Weights of a small GPT-style language model, trained from scratch on English Wikipedia: vocabulary 32000, 65.8M parameters.
MLP neurons of a small language model. Each row is named by its layer, matrix (up: input weights; down: output weights) and neuron, and shows model dimensions 144-239. Each number is 500 + 40 x the weight over its row's rms, rounded and kept within 0 to 999. Numbers have three digits each.
Before each neuron's rows, "fires on" lists the tokens most often at its 100 highest values on Wikipedia text that the model never trained on; "fires after" lists the tokens most often just before its 100 highest values on Wikipedia text that the model never trained on.

fires on: "-", " ", " later"
fires after: "\n", " was"
L3.up1692:506526539510534475520495448429408436460512506510551562391499464546480523488452449451467584491485579527514457513502486509462454508515540549493483472521471468464489531543531539478512487491567480439527502521493502570481517510455522469455577411549420564511549528494630485524456377556527505522
L3.down1692:567499537481552548465499382489461553458520519487589622439507590574530446586568447478493485526520476521476503481451571547412531513510415492512527535545529530501497499484507519511493500554546481503482490555471515539460433484494538515531494511520578489505511546463485550516470494467552594543

fires on: " |", ":", "-"
fires after: ")", "\"", "\n", ";"
L3.up477:483468560525440454482444433531519429535479483484547554474377568530501475481453515512513517494501480521526468542459480567533488556535514503498461462582437511537438508519517479537578493532509538591534461493539520470471469502480461476535565551612541483424501517567572425490528517516483540524
L3.down477:485530514499472542468470489484512469508496485542436515529466510486527477503469485514537563490513524488568472563589527526513528519554558536547474524523467492518477489457531499500522472432517525500493529493490520480499461464480482496504487483430565466433419547546523529546459443515449478455

fires on: " first", "ú", " second", "ec", " third"
fires after: " his", "s", " their", " on", " H"
L3.up749:424515482507519520584535427512484476446569524536501476540463394560524483511469536488499536508461536502483434537471522496537546521537503510476494484548590490428536468559552415524482508459466516544475562523521538589465531505517484507517528525468490461500530488523443470501464496470471461514
L3.down749:461505424488519525494406457441543515562490538461533496546456469489510469543584499559501478576496482438526547384454544582487492482498536480470500444537527590487496488399518533505436460534490513514548553525391381533472526456555448484517529436518491425527534535463508486424445495491514522443

fires on: "\n"
fires after: "\n", "==", "===", " =="
L3.up2199:445490446487533487487484492579460505463576473514530528489486521465487522500501525535534472461456416473545440506488455489556500535487567480430509488396501492539457578500441514536522450509489499439486438459486539548595545567561483554457519524605513495506455489543463540616520478521546501449
L3.down2199:455516449452489500501538488561489480511514528487471500519492543511501581513513489497555450550527495468416498521485519419516494466544508525530580529478510485505547496405460496495476479520476523498478450569487451496489572513501459518396568419535527548526468568521532412573502575498472482439

fires on: " first", " second", " third", " First"
fires after: " the"
L3.up1349:489548474514478534467454485488575451443479470435440480518574516454544468544533528446498498497498521488466449475516503462508499466498490497402427463495474441512567524465523453443556456423485551527463488477514525518508470507485499438453510505513484449517455394537426551456579518515517480519
L3.down1349:577508485500437435538488490516433459531491563456446473461452517473463397414411501428441508546510478485515454548495441458514568554462499516536504473533548499539467541514511500525491482451481472437547438557562482477510465492445437454442556398608485565515532542462501511478463536553456477480

fires on: " as", ":", " \"", " together", " first", "As"
fires after: ",", "."
L3.up1952:503514486493448488546462543492538509494508527478544434521492462490521474422533533476471485507505501495456465542529521479517595534511497493569437540540442534493464460437506551543466496475486535560492478506514505530511522479504460528516509521450487534476534474570523482438429459475556577510
L3.down1952:487419498530546506392477511503462459538480476535609516515472501479500495543476458541517521485455455500485461466541439513494477539485501566551505549464488439540483478507515572531532484480589550472464503491403447380587540515492466504535479524517499513464526530512607483551443449521519500582

fires on: " the", "-", " second"
fires after: " was", " is", " became", " co", " as", " the"
L3.up1028:439450507570485498496530494452536483386487515474570372499492516457494531411500550507465441508515472487513454540521609532539538425471465485417502466542507467500480511529420498506498467515414467522495438477466488441556510532516530534526519447474497472492435480531481472492517509497541518534
L3.down1028:546542526476539523453454530494502431560527433472504485599453490485454527543469464487452521451471527494482522533530423468511467526467459563529514469517531541521526468484482463483483541470459492512577469460532531539478440569521516553473498524521526526495538524526502469511501508531509516449

fires on: "\n", "-", "==", " "
fires after: "\n", "|"
L3.up1960:499529561438502521430509490501508562568548540471528525465509508582515495510490452451552519475514518466478496511519490526416640491526528528518460483412465534438490493563487496472499483510533535483485477543510500529499504539510467530476492533467467555505489590474536508516463428597594497499
L3.down1960:477493546431520469523513501533471556491586489425455594537392507535507462535541449533492549556507535530515488466502506534501513390553453492512445522512435569562487519483474563550500503508438467502547508546515532491498468530470459412511542471540512487463478586470496569475506500481506479481

fires on: "\n"
fires after: "\n"
L3.up1240:488467550474438503483519539481516533453416515482490482506495531435507448485567462521520542505546593486452516537472455499524572564517504533512384538496492515534568467420475524553596417465530575542547536464503510509499536419446508489529533493525491541490487474457449496451549509455591437457
L3.down1240:501509474489462486467470474505509520512438445497495585549211488417511522505540493567537512509525506452499532543518529516519564616499444505512466520552513540501573540491455552517530488523521520502472578448482492455469463453467561506530456558461460546431583499535400502466485484463526490495

fires on: "-", ".", ":", " -"
fires after: "\n", "m", " "
L3.up2452:540496478482394531491455562508494527496460519508536502511473536474449444537479507583472530474513492462443492520508479516501447550493433564503514490462486537477448416547476499534522461485497580551508488510473566447452495536529537531492474545487495467540540427472467472577472444517507501485
L3.down2452:508493466569477550496457493534509494502506530441572522454522505477470507440527481494536458514538492556499496464487566554543487548506438552470463468520523494488475544544459541431518483433518456562535548563533498472455418555482509480469466484482549549511508423460506516465495450470544462470